{
  "num_key_value_heads": 4,
  "parallel_block": true,
  "beta1": 0.95,
  "lr_head": 0.00673,
  "warmup_steps": 200,
  "doc_mask": true,
  "train_tokens": 282800000,
  "max_steps": 4316
}
MLP neurons of a small language model. Each row is named by its layer, matrix (down: output weights) and neuron, and shows model dimensions 32-223. Each number is 128 + 32 x the weight over its row's rms, rounded and kept within 0 to 255. Numbers have three digits each.
After each neuron's rows, "fires before" lists the tokens most often just after its 100 highest values on Wikipedia text that the model never trained on.

L8.down575:152120102167169116090121138100103107173137173123203083091126125137132096168088163118120071125119123132163155114103103125202083111171129136115114136146101171155154147120067134101103122089119138124131128110142108137139139095159155073092079190083113086124122075108167109163131082120128144032169111128149118126140148123086135157107117166183102127123114180096116093221099116121035118134124076139112150187119168065166098127133132144154171172201155093123136186112193072119111086115170138088184093170166156173104133141068111164149122079095153117186119062099132135130135127072120161140
fires before: "8", "5", "3", "1", "0", "7"

L8.down247:109126160159105194197185173099190103168119149132111124110169140128163083088117137159125158155132120110076141153137159154082109141152127125140166099147153084102136098175142121156118117117112055123162080106192131108145124097108141143142090190164121118089053133068043156085167176103122162129175118124100129114141146107102086117109119112136176092138128109145089097142133178166088102127162114170165081152176129149102165141118083067148075145114144107207140185125143068166128104084146120093138113110102116208125109156113123075148155127107042086115147166135158176125138071070104083104
fires before: " ", ":"

L7.down97:157132096104104102100141156142201117172082119152040102093077106100117118131098148084155119120134175125161115167133131112152158123069145128153180127099159092174135135120190188106127065180145159070073129116202103103163144134145125097149114108138142068071116112149166138174131152125133102100144126146188120138171129079172104066139189129101088108083134123136084133132158171132156165141068139111116131110078103160129090090137189167173139123105113098127128061103207182171169086124095099140067111119156144143163166090112104127129128136146175128155132186103128071160106147131100116156
fires before: "2", "1", "0", "9"

L7.down386:106122161155172116129117137122112154127124121150115074197061135169101162097117133174082121110104114132124152151143127122072063073158157156158115158111146181175135096105077106064186162162184086085131040090155115156131180072171110153127145137081163153181093099074089121106149122118102106141107105154149177074119100079099098136111089063162192109071179145091100098114142167141165157156099125145152165117134093149145107119151148119125050168124140142098138103109165157068121159121111091079140160145073103119174172094103143120103115125130177119100186151158088154194129135134088188147
fires before: "7", "6", " ", " to", "5", ","

L8.down475:167157111168139129135120074132104103130087158110079160147134155099136062105164100096126153112094113066127127166130145100129191157129123088115147127131096175121101125102175149151105116136099080134189149166124051128120117064114114170101158124129167119176151102179118136096105117124112128143158116153141094144135140147172112134167070130182127151162134061125105115171116115169090173083103105084172115129097134168135127163106178140158125132074139121108140134179158124148105145173100131084177116169200098110118076079124086105202075132139080119102092120117160110080118112203118189139
fires before: " |", "1", " of", " |\n", " m", "2"

L7.down809:162138118101215094131104170112156151196165161102134080056110139146119183138162130111126173078134202088088106163184140124118075117154134095123122151126121141090167110101108146098140200147159107101128148118113112226113088144158091160129149146091089143153220116161168121113141136063120152152117148104086153090086121045187149124133135082098082133198122166077128102153152120150101117143111124160161151118106079147185093131115167158129156100043129131156142128113139164165155109082133062087108091118118148103167135127132085104089156131097071118158111127113164097109144172154152109067
fires before: " |", " |\n"

L6.down94:146153160158139149066117168135053138072113162089090165138117124081131070072121104115136111120145151090122135163133115128083158099149097142163150099187125191094134174110135143095140073130063129156129140122098119118140186168105130197109118115125165169154169057091168136158143123177156127108079166090160145118088173130128124132155082143176139107109100080160085134086124124112139141133076095098112076071068132122030157124129138147176118131122203144099146131149127190098123161162146117068127098175105110137097134188143118188140110122158182169163064095134138127135135112148098141126
fires before: "0", "1", "4", "2", "3", " |"

L8.down741:152140153161161134153107151126113159142119108125163109107144116113119131055178071170111143170118172164101093142132086159139123086086177048142159066105158214119099090073116122122099057100118122107101143159175102161116202122092141083120105100151160136117122114097150102109076117106154094124133131126126117152149095149192175178104105139142156106098141133091154189145103119125100147162105171161133160089132157077110113099142121156155069100234075130134155099131134139146206153077072138158179168109156170049153118063083128139115181136157103115140147109165099148098171090135107131141
fires before: "1", "0", ".", "6", "4"

L5.down631:080094133080142193123160145117129097116151071197150133144041117122104169141170165158137114122157106035109140070090092121124102124137177139145106146104183122113073131147173123095161102122136077133108125189129155157147119193160186122134144131104136128069129188123074157089158149073174088152124146180129120130137075177125112099098170131155163146097166120136153086183075140086134171119070063090113136113132080168126178152155169093094097141070127105107126067098166152171130122120177109142099099097113102100151146109066128139092096164164107153045110116134153181144160114098114141119
fires before: "9", "1", "2", "8", "7", "0"

L5.down297:072119167080136117142142144123165115108124167128084070087126139119174029111113179135142220155151144139171100135173113145182140147151121163151118155106114093120153133101114168128161129103177051166150148178139123125133038125143104032149114142149185114136166105085096098108192160097156084210133067148110116129124119095121099105144124082090128134143170117126208148043110159133170159159137103142109171078069097142172132149162109127121150147133164181143169085090087097163144091135108150145130116158077149052135113097106093129102130103098069117136136097153129139111136081079083160084
fires before: ".", " |", " |\n", "ara", "′", " m"

L7.down397:089177087085119118136193165136197123096117101155168161194117082126115116091163125112155114133235117107122128112091156111133183164101097136112144114123090119210146107156112112118089132164136115112163127143150119143084131100142164150109180112176109147174145132173187141106180090203071127122137162104109139108101134119168125159149102120150111097158096177111110120122124104136095173143088186073146099077084097113076127122172127112143150191130094113111133133146136127071114144134140103087105159119147202158054128107155150112149161147130154080066136102146097126180091113158168135131
fires before: " of", " (", "8"

L4.down533:185122089130105151088115122119114187121150203118178127121168160134130104139179120150065066139143124160102174116154139141180152164115112142159136165139189055134140169156155110161133116131159123111142137138180170115113153145096156122142109121186136139125125125143109117115143121106071106083060117056088112133110112092162163133169173126105120152149104148139136104126122193155145135115082127067131176165146111091156095060095145098145130123032152136163147113096035100093185152106098110096093168124132123112133166103151190085086112093088136159089155161134097143113163122152027092150
fires before: " |", "6", "7", "5", " |\n"

L7.down235:127135152153136188084124129134160117126073120109087125115103033177126106096094107106110124148170147090161113176139145119197121174133084177079134175138147116140133176132138117079107126100127109099147141148078133086054138124184115076057119170092140156136167164101124121164109100114110123142154112147054100087037143124154152133164150151169082177138083151132122147105210158144162142150097090174158122124167069156171159092142137111179182137141143077141157159149180127110142088073115125143120109171100139103152148103090114129154153110133133099125119099079119135219100122136136095150
fires before: "1", "5", "0"

L3.down862:111184109153140157106069063100129176118103148128173119086090094101199131096084117129129160079130115098149156117161113132123073128081095131218158109156158144147153130118155159184088134141098126134145130158137140175189147147146130097118200122150170097100124096115134131128103095200115168092102136092133149113164187106175123095139117114159091144114080140111083143139113141136152135138152130131149170129097135099180096055080145130158101103084144107100136190087130083119126209099072111135140077125115143144092091120081177088146130153084117084102109145116127177139134130146176023172
fires before: ",", ".", " and", ".\n\n", " he"

L7.down313:103146162159164091234129065162144147144118093116094168130158137155165167132078172130131091111112129092110159146071106157103107158062077113156173130164124123141175147123144163089119065140078145080134169113144146176107108122171112113110130178166108163168178144170122064098143085119116142145116168130127092126089101119124114104139146140138094070109160131159062134145172087125179125155098138090105143049104110154100192108125137143124161088134119149110099136139136123053122107152161183160102170082114158148144150112145085097131078120145169113081109132131118096225151181165100135124
fires before: "9", "8", "0"

L7.down586:121074118128126105147126142119126158104084112185120142081127133123134111167179154072129020169175138169171117156161183163168151071168133166120141112139088119113107162075092116126117122150135088119120160125171110148137067128099140195129137094105093110157154088150132192099150136225121146079164071134144137152134130094179116136153103104149133123070112148122091155133145095150103187099160172100157159132143164091094049088111096099114116147094143088146114168141142120088159194102082123137088070139163107071141138095165194098098107187105139145135128088172154075148155088065156153102
fires before: " ", " |", " to"

L10.down64:159071151180082146163164122090151057131149133119038130147082115135140115097106131114171152120159174176126121145120173131161139151084132153096101087115046173106116168099126101185131125142137189103097133133119148123149092126210124150074190134146122128159136141116128086160097142144056110158081127154141149055108153151115128105146111163144120162159144128078129192117114058118098037125146115132109159107178110072154164169119127187117098160152159069107088107120125119121158103144151135184085162115043138150100066151172070159156127110155145191120167105120094089156131148169112122125
fires before: "0", "ation"

L6.down550:101107128093062165104140202102146123071198154079174074103138071143176170094149153104118152133153055179146091137087124062137150149086120139072078118126136128143140163064105145099098160083095116176167105099126144069178103112129150129129071183136147168073158140075155120159136123087111137149092128091115140132155140153150081137111109163122147127113161159119107097077148176135114135138150114090144159140129151115130184178173130124134076144144167131166094161093120120142183135142082164068099078178132067151128102159125164166162158077110141146165144161143129161069199144134138140141
fires before: "7", "8", "9"

L10.down151:103138164100080076155177128153099106138141125123058147117077137136130128125117089156129143092152147088110113134049097111141144095117163087133102147108128135127173189110128112116187076182151132167139145131181107080105131168147141097150153151100098127089190089103205130175122182161115149126118098185176142128096186121113070137145138082101116135146145142106107128099105158147106124150149143090130095098121115168091170140098127143101152171069135159158193101082104157061124135111096125145121201141093117146164151170159141148114085159088053108116089205201170150095189096071111089090
fires before: " |", " and", " was", " is"

L7.down113:170156128132120129167122112102162124116127102126121085139000119197094168086117068144114079082071055130100125099195146167120134162151157135162157159047095114166194134133166121061141166118082050101187140116120117148109120167155119108119131163146105089132144152188129181125126151136132104112173146150104151127086108120085132118149142114110169135192125079154125144182141160085133160159137105148089178111093051116140093126132126107160112106129106207154131158126077119154106109121153092179127139177114131137172151116046140129055108134139121140095110116126168167138118095162075133094
fires before: "8", "9"

L10.down603:200115136117114088138108194165108175087101135196074189154114122126068183165200093124144168116174156141148072106114096162146129136119127144156098091089080091130133141121143106108125143173089138093092121173115127159100100145153098058164128094186114140154146116115087082165129163176150116078093173072122056084063140076165158152073109093112160134138129125094128076083138097109135097112115195088166114098118162113094183129155082183176101099128159101120199109147159174071105106143123141109124132148146109114063116112135128151096167102116107131136123151170135093124113079165127135130
fires before: "0", "1"

L6.down376:158070100157166112149153111131146136041113102114081182139134141130118090160141147153156100117136092208146134205175141094109134126139147101160136135093142152198157153102183125142100136200076107120160127108201094094131177112120079153105149138109120127148131113131130085107099154111150102148137074076179110171149125087081159102143146134113100145156114161123163080147147078200138120154158214077119083083085097137138094132136112124102130163128142188144158138122175100008185116091169132076166102155123118114084122136142096114151046111107081082141132175129118174154201139148112124151
fires before: " ", " (", "1", "0", "2", "4"

L10.down349:116139152164162136168095142155132082040117098128093138160165155161138179153147165169106134147197055113123081110158164112071143133135086086126073115177165067122120123155113116141152161093143110117134156128114100110166100120171153133122084202160137137144126120094128159145162204132134088177110172099177081122141128158109102194142132142127119153155082193108085143150186162126112152117142100101135121141124099096132117141198110114122098190128103105145172161098081088080108141133140116106116126145168184081070109152197107041118128089091086140086107111106181126130133120183118090152
fires before: "0", " of"

L10.down122:057149183157111195206081130117128126138144074183106142098160130199090108171147147113132138096148122178152092091095099101146155106089136107119145114110105067124145135142131162106083083127140101179110124159105106096161124180164101138162120168143132135179086133161140203227177102124092113123108084121149123071115179134116103125165088139083086123129160120091167101131134081154141145167143151144126088129142050142076103094139148079161163178143166161138142103168105097122141116060098094159124130138120134089115127145211142124069191153161084120144109056137090102107171129096093123129
fires before: "4", "5", "6", "3"

L5.down855:094110148130140140133110114080103185188110104069185163185130122153185125156179165097043162099137136075127120201117113145145117141123106108174135099093129142108101163122166117136145115155146197133110159106160091085076067101166156056113123098088134156164129119103060100122144175165106116084141081149153148086098138142149081107141133163177132143151152065144133101137129124136129141098129155171116084150052107134171093150140121151137226145150176161125081066149089150105099099144165151105128130168131092166160092133149141102155100139082096096151139136127142168098114121130107153130
fires before: " |", " |\n"

L8.down418:093090180145145096135174089065148105134105099131063171122148130182151078100111146156108132071131150141117204102103118085110157137142087166105101128150117067102118167113154144095148138165134174149148141125093140089082159156176098148185141156116086135099095112142113124164111118155149153123075148183131073177147086122117097151108123086121171112159086084134130162100113062086124101107085126107163125078126163129104149168121073197126099137123179154120172094101124144119094165151141179047117159108120142135168060151126195188166145130106106077191154109162105146174135162170135139144
fires before: "0"

L8.down764:107067204119107112120180107116174157147130126127172165187147065195130087087110181113124138147071161130182135105157103162169100142124130155092188125113127161086136135113102115099138166147136090131176168108158083164106121113106133096199098095166098114093147151105140146124054080122060119118129116093156098093186129146035063123168150122090168116161134078112159141123154164117061096150133131103118075115175109130138127099083130143150084116134155150104142086141182110139141148126154107068081114157178187128166094131106128119067151134095162104110178157135131133163112173111085131133
fires before: "1", "2", "0", "5", "3"

L8.down457:184134099150090079142090119122121066176116158145130143116169122116107150127150102112161103121070158156146192122179106109078149099085113144154168137161172140117056099144109128105099097115140158117165148156122067127118149169085105156113207166157123094108116136074124197156226141189158127133088147140132151171180083121164145105093115119138140103114138143124116121152117091166168104136108146089130125124071119154184065116156161132184113075155132173149026127127164148122113149104086127087141115074115182142162164122167111099096109132115110117134092101170102075143161118121170145149
fires before: "9", "8", "5", "0", "1", "4"

L8.down570:096126117128074088129171136116139081144099188074141119134108188094115066040175161143130103069075157159144075137112128086101219113127139174140104099107144125141117103158127145169136121112141138193100191120152099140163161134191142155111135081141125135114109095131143140118133078045127103127134066153137136134111181232134085134131094072067094169086101099183154165153136138132194155100107122105138088155088087134070171132140147119117139125104133151155165108176188108107164118148173142072143139083097134136131144177167160084133172147101107090119144137086142131166160094128160114180
fires before: " |", "2", "0", "1", "9"

L5.down746:123096158147160105143122148145166109201107122135155147098159157097146122101166126130095141161078138115133055114138096134119093147111106164124112136109115145152064107118069117167110129117201177112129120095167131138158105164136155126094130105117169067070167101060114113140130176141092136129072172131173154142106109122119140134081116147190156086142139064115141117206145125170118188154149058168129116125102109117151132097123069136191126118154144142163129133106173169143113166114140111079173092083139141124155047185125117155061074092150073140153132156168154139100108114075098122138
fires before: ",", "0", "7", "8", "5", "3"

L10.down234:174125106105101043170177076103126119142162112166187124128115124104173097116150128184113187160159098155138098039123135126096164134195146145127130150070131167125083138108105181087198163131102148088149116152150104133167075065123111087143170174089131084086112149134151149181137151165138154122137084155129095133125126074106113104131127116124146099128140084144170070144111185106104126146127090073165115122122138124206063131098081152111166098100140154207167111098115128113143115104213125159080113129054094124117117147157112083161136107142134104091170157105097114139086156173107060125
fires before: "9"

L10.down748:102154172141177129122118106163126137122071175181138200090173155147136084151149128103106160073103158097085140154112143179151105166134177154114117113092164097116143134158132188128121072139095126164107106141144104119098137162134140128156148106183148087161117092118132165173177119158128046165127113100133109114116170152121163086111138074116197123151140134142125133120161171167072067113089139154129173160111107171095107094119160142178100123124143156131139082142168120148050131129107114100158178131168158072084146102106142068123077216100100072092080060132141089080174120135102145147
fires before: "1", "2", "3", "9", "5", "8"

L7.down490:089133188078121187121111184109070142120152074145186121177139086155095156135114138129136048103166168085109194143102139095156111064119116120129100109131125098191162131176143152120117153120138109087107103099194170093092133133129094147125122114170176161075146137105154133136179140165080151173182126119156146093153084122112092162098120118113141073130089157097141165103136130160091094113095103122077088133116164113162174149137128141048077155105163169077183154109160129122132160120108184089168138169063118193138089134108144148112120128091069173164107164113139166162117125074182121089
fires before: "6", "7"

L10.down263:109144166096156137066153072138144112178156083092127178154128097129108117114167117105171170120166159076175176158156106114131096132074136142131124166093082175221071154084170090058122169086082139080121125091131141174102143097068109107072096121145129149155133161122083136162097098132116107135110120110087122128108102135086128189102127129141133144134120151125124131121179184103121129137135070131174124155079103119178150131122124167180088167131149094141161161139157099085104088144087108113139094119166227097157194129179169166093145178158148164101126188156097125135162110153178203089
fires before: "0", "1", "2"

L6.down116:141124125186121102195113092139125158144159113110069150135022165127147104136145152199129084127087085145071157135109098077176103169111126133091170142099142147120143141104120110116165065098075177111176179135104118205115105187051122103126164172097133123084125230160140181079082148159155097079175140152144096175126153144105072139112122133143123133154170077123113071161087112121104154161149150095124137102108082192095110127130140128117130147123111156119091141141104099119155124110072172125083190099097117110119128138181146119091145151140212134107112129100114118184056102172108146111
fires before: "9", "8"

L7.down65:139158177067144109132151174150114166141105130163168109188067144110134134154122135168133112111089139140133085161114138126111123135079126130205089173088076108137180150145085084116125112098092096137146139130154126136168119136194191136124116139144127132079137108155086171177210099139112179073082060129141131155139138195152167096116121122130091124165092138107119103115013124100093138096100126107197195183120156077098107091158145183106169127138147124110129131109142099111163093102159137072117150118143125150134145144106129113144128085104101091179136079144147100169150143123126139087
fires before: "7", "8", "9", "6", "1", "2"

L10.down561:190094152100102144161158126145116111135098107168166110161110175069134141109157151061104149109095113150104119154235178154170160101186107156095110073154113106126101173092130169090150107119122137146151110122202107141087130119048130154094118086111187141100057171075134119128127126101094127088088048108104095157089149149090169155115177094147171129133121126126125147145094132117184162101155145121140162166143211072142153071123119112128111147124173122068123145069121115121171120107096158144141137117077116152167160174105138151151105129068142121137182120191115151089154111112109159178
fires before: "6", "5", "7"

L8.down879:160104120079095193169153099133152127169126086102128120108141053109099114155130122096090074157138133133128109108159147170136099198159118132068096178142106088128133100129188103104098151067118132074130141113080109141130108154049144094143164087170114127139131174137163123122135163157084140115125108126140176124107148118107181090134130120108126048181103142131105103185096155187081133128105092084126142102107129140135067149202066122184118173166187116068182113177143095136112083086133137121093098129127177141117143136124149064175119184185172146132097163125145135110157160141203152154
fires before: "5", "1", "8", "9", "7"

L8.down171:099179106099106082099157158125119171146163133062157118152086118120162138152109135121085062204184167081121136096125092156149140102120106079197109087158107193139064111071150131115118183125135103119164125180151072105088118086114118101126168065147096142138151164145131154116186173169128129133143087124139148124110135174132127108174156106140171131132112118117118149090130121156066189127147156117103152125155114111101193131142130113032116161106138093134089141087118150144068186087143136165169092101157119128099082097085134173164168133129128179085165145104156136108177135119151105084
fires before: "1", "2", "3", "5", " ("

L8.down302:102141143101170151134167097097083154094094075168098120151125149126059158114132110151117101140108091163142046107145077141123106092152118100094128073110158168101119132126167151117160149089195107107158103086091214139147103170063162128097200082145130126141122141102086085145133165168079101169160143151172074159128075111122087129071052122172081131140150130120184119127124138143137115094115145099100123106136128045076209124119102148138159159141174133138112137103128195136159145142117173148117147101144129073130140157166133099155121142128128089188069113141147119147186127147205134119
fires before: "5", "4", "6", "st"

L8.down340:097101129127149086145147151106142076091106153132098134140133153144091124176141112120128130074176169136156174153182109140143121165127153144182141127142085159128185111135085137084124136114118167181108161131105128140108152096179109169177140110179108104095157138173144128072145155205170136123118111176197181137105105142101095132177126130140153147157179121087160152077096171140127096151159128167115197081093125159169132125127124121004127100113153127115100099138094159105103136086102112114091129144016151154151137100197135112120115065138110107150103117086155170121091141080138143140
fires before: " |", " of", " |\n"

L5.down550:154127125171093095130129077111130169157088155174180130097095101093129164172150163095120158077169118115170214118095101122099144065126089127100086104134177141120142174116164154142110149161173144134113139123158092083157160094100097162146097119135120091087136177154116154079128134142123186159148105167063151137103090122117132153121151116079124135140135142095166086119134132165066151131068172155108135107074152129114034094084107146133196183101177127127067093192127153150139117109132141095127121099097179150103144137082094183098131154161104160077159131059136205108111125177138172125
fires before: " ", ",", "0", " |"

L3.down773:181117143095146131131111176056155181123081169126145164178085108121111075132175141163091100126144013099140167142154132139091126127046189142178160099151081098148115130107103205122077097142190145064153136136140097171161054087128158162183149146138180155095084142129112153085121178210130084100185115100097096122154149115117162153158111105175148168160122113112126128091158145183103140161149148065086159074111092098122088128105142101127141184127159148138124133126125172127126125134107087135148127181073128134136134106094124104113138135155115125115140123108127069146136143138174137155
fires before: ",", ".", " ", " and", " to"

L10.down377:097125108139143087156140153113086113125103142149189096161109175150121081141132192119125104060047126146117152125067074094128128129190150162117124154079071115108081144088092161114143145107106146121111121062111182133105109171126142093064110144141157070100087141111125150150101113166137148118153156138168129124144107116181152116117136122139124099113138117103155159161136138109175125165099065187218097129093096179148143163145105135099149134185124149133110172117107074126141151150096093107163209164122140137222040124171165144148155131077102133108119103094121146148146114157075189136
fires before: "7", "5", "9", "8", "6", "4"

L10.down24:091167094148079086207168175122138116135151190140097118104145173074145168123093126143129082104126139124093101106089130214111204146099144116118217160099199084125141097167050086119105116162122168140124141186093140148114143093130149127128119119133135066078103114150167131150128116078165105156137084117186133132102187170127114066169156090123102194116135096134113126114155142114105122108099169153063154113125101137094156166129152089135158130111133104087091128157148166098129119181132120129105125112125126146091128121093139071135207075138184167063135138139147148162138123119122122155
fires before: "8", "9", "7"

L6.down650:127140133104077134131129141087092123099144104203155141130118137163136145081097117154139086106098175152098179181089141102150136101158164140165091118124142149108126144150142148108113172174155091132109122072190055117177116107099126133147106086142147101121136128116104130145127116129067179126143072143175143117146133161096070098114123170117145053106139146130143137164168061091090138133150089081143110145156099147146167096073149185152028154096152154152138143103104091138160086086131073114105084191119071163167125127122145111103179139078138147159138126110131177089163122201109139195
fires before: "7", " ", "8", "6", " the"

L4.down790:179084108165084125193080133122154151111119116129099226149113134080126172088194132121130133108081090132176125094142126073144131118169135115164127137104062181191124105124112100113153140185209169162117156071091099100145140174113171123077118105137092187095103103159132163058106082121136145100140137088118145131136115156186185123172131107159118145178092164155096149094106179149154138101148105152156184115168136124172085151143109140138105162191058160143140153122144120112072099115066085145096114135123151150131138139109057144136146124069127143163094113090117147152121155049146165177
fires before: ",", ":", "–", ".", " |"

L7.down199:109067119102142139165116158146108139136123145143182096160073144158156097137123103087137087121133087096127111160090127147101065119150175162173096123130083139120220122147114133095113149069179111089159107116142079170094132095147134094163177153109185132146141121126120037180177097190139068106095139133119133156097125153110199043145107136103116097144156109083088096178153131104140165090112101093138183083093122166180119157125154136132141110154090163141115120116200116122089151113123188171121153090122131169140158142144141094109132090136157113181137092149195094123123125094072118163
fires before: "7", "8", "1", "0", "4", "9"

L7.down130:117112073091099118159146098105106068167192118181191141092188118157133127156069148162151118136142136106161102115138195167157112066169133103183179107191122163066192093084112141122051117114091139139111096099123118121108173158115133117131138127154151126120126170189119156175123118084131147072138131086132133085132118136118184128145119135120203070127255099094147128119142133161127142159157073081124132098131090127127106119170141146163161122079122234148095050128147129160142121113126125170106186107103111069119120130113088137137097105140129123084167089077115088092145066130152098135
fires before: "5", "6", "7", "4", "9"

L7.down413:058127147154095087128102120188151151135083105163145141131136114164121101081131118121090090123190187101062130151135188141133160111125077139155169122148164150111171112124094096129087131134123090152130101175160095086146086108203147171129084091225107088141180147128102147153101145136157141132076109135156125099157138105142067058092054116155133147094131105118124081179106109168116111089100134132124170100130180160181137151110102180130205146129165118082101146159137141080093119109128122116141088119113150086202081168199156136160142178098132110137075144078122117202132167131094141065
fires before: " ", ",", " |", "2", "4"

L3.down166:203119107115097112107108116074134143134080124130179158172142071139142139101144128096123187100121107122185100147140148107100098139109116119105122114214129142129097140150109158161146177159165142124145048132103185171126144116137195098163153183079123152138074108108161162155097049167131117080124119132117152100174085120114115125186153118118125174199149119120112137179140153094157146148152130157146112088118171156196058122138105135129126217164111116145137119130098115111140128131073092165124125160095142124158119092082128145069133137132092085164160103107130104109153077122180016117
fires before: ",", ".", " and", " a", " he", ".\n\n"

L3.down777:143069081126111122103152115088145132165112136143113120130129139086175184113100188080089211131172165100168097112206147154159109111059132155175109158176149146110170121116139179123107119137097111109129108130137150131100146069178109141113115125189114124147154070141180085158147095130145169108185120103093098113135174113099123179173190108104165161140105159110170131094134094127086077084134162124163092182149099109152156129110093095108164152089150150115115107139059160087118117112135143123153134151117115152168082099121129113155105132093117135155115149161179085072136191135165103189
fires before: ",", "s", " |\n", ".\n\n"

L7.down85:077152166059128132094132068122127120103135150137216068153150100160094179078123064166102091130143087132160175144106094075136083077193111109130065183141118147110146085055119109096126141108179116090126090156146135120147152141112134164091094156137139128102112132139146152151124157129155131154151145142144110119174107112122143156092089117090168165114186167104150161120177123110088159161123115077171111161101073147106138140085187172080124189144161176109150140117171110163174130140137125172180097121106154184143153125081206133142164129140090184145138137096112118085134103158123189074
fires before: "5", "6", "7"

L8.down675:147117184112082123148151107145127132090103103146127177128154138180177109170122140088135114111117133180099137062122167141126109145170103142078099114145090132110088123070138153176109136062127063082142105074179134146167150127082110168134107133184137145148125153119156149114108209077156163094160105109097131094129142093079123111124153131143153130155076117105093092130156129160128122095161078140174083140149154136118160098130061185057145137117173137141121165123059080093175109203144150163123077130156142081115112088150106128107174112097139124109132156153126073098111098025171122106
fires before: " "

L10.down783:142130107156134104142125165172108120161156087079082168149135134104161124136130156149180117062153100120051115105122141107149151126142087072123141144137092110110130100145128083115168098111121098117122119134126115171042121130155128138072129159137141146119113148054084102083115144151127121132143182144149102089110146174130092135114166157099129171114138082107110154197119108158119100099090037168141177135172148126086131123165151199128148145209130150207119206137149097213095101196115167114155134105152160120110085211155186118158130112117125104114121147129053128123057122094148174162
fires before: "7", "8", "9", "2", "6"

L10.down832:127149126091136161146102112134111182094128120133148190155070131155113083097126112117126124186091138140122120155113162126133120119167076195163149132134144127139146141105100101080148074189115075124132186121119081160132099151222199126132173131111142136167126119113077137198145121113116094076113133110161102146174102144104107043106114062090154057084090143125154177184128107158115075089092198074085112164117134151087127121130108099109077103122079160150183201128149152150139112112116115120182135161118161136104105135083114086170130156102118101178178147163094096123114172173103114119
fires before: "7", "8", "9"

L7.down387:127132079121058133096119098152148182068127073126152112146139120137087145142165143102105027065148144099141113145130143135183124099134108123172139131093137101133119129095136136160102144117182083107156083148203085113120151080096125153144129139177152115051158136157129141111100118108131189119139112148164049131110129102141091137126078150134167138111115186214124117190180125108104136066137097121113172137105095137128210095231131147057158107147133107085101120087116061122143086145160157088168102129181126109148144178109184140137128175099130119120109154134147118127131121093164111143
fires before: " "

L5.down228:140199102137140068129188161086182138140124111092158088114111156133118122133141134115107113131100124070134079162148129096181104116096091153137143141192148179162067135098105125119128127088121152131107161190177124184149132145130092110146097144139169102116147119147120185137142145092114143159138113172116108139105142114112135052134163114116088152091105136172127080135109131141142140124122178151165100139098082104187120118099139074150119120148139199103107148045065152101183140134109156142129170152099087128095160101066221097186113157101089129123131196162119142087153141101163104158
fires before: "1", "2", " ", "5", "6", "9"

L7.down155:159108145115050088137188094178127104114061102148165122100063125161148172164106149134128101141111116116106085151157084145153116151099114126167157082055111079141149145127143175127163174163029141036140148132152156100137166109142122160086096065110090134113154112134148090119118144147157080137192073238125153122119100091094138149125160173120128143146092136157142101109152152085159135155047159141109096126137147113072120165134103145173090148110120159146100131136123102110101157122142147115106185129102102145129152162088147224181163114147106094173111103139084146156160108177180167134
fires before: " ", "0"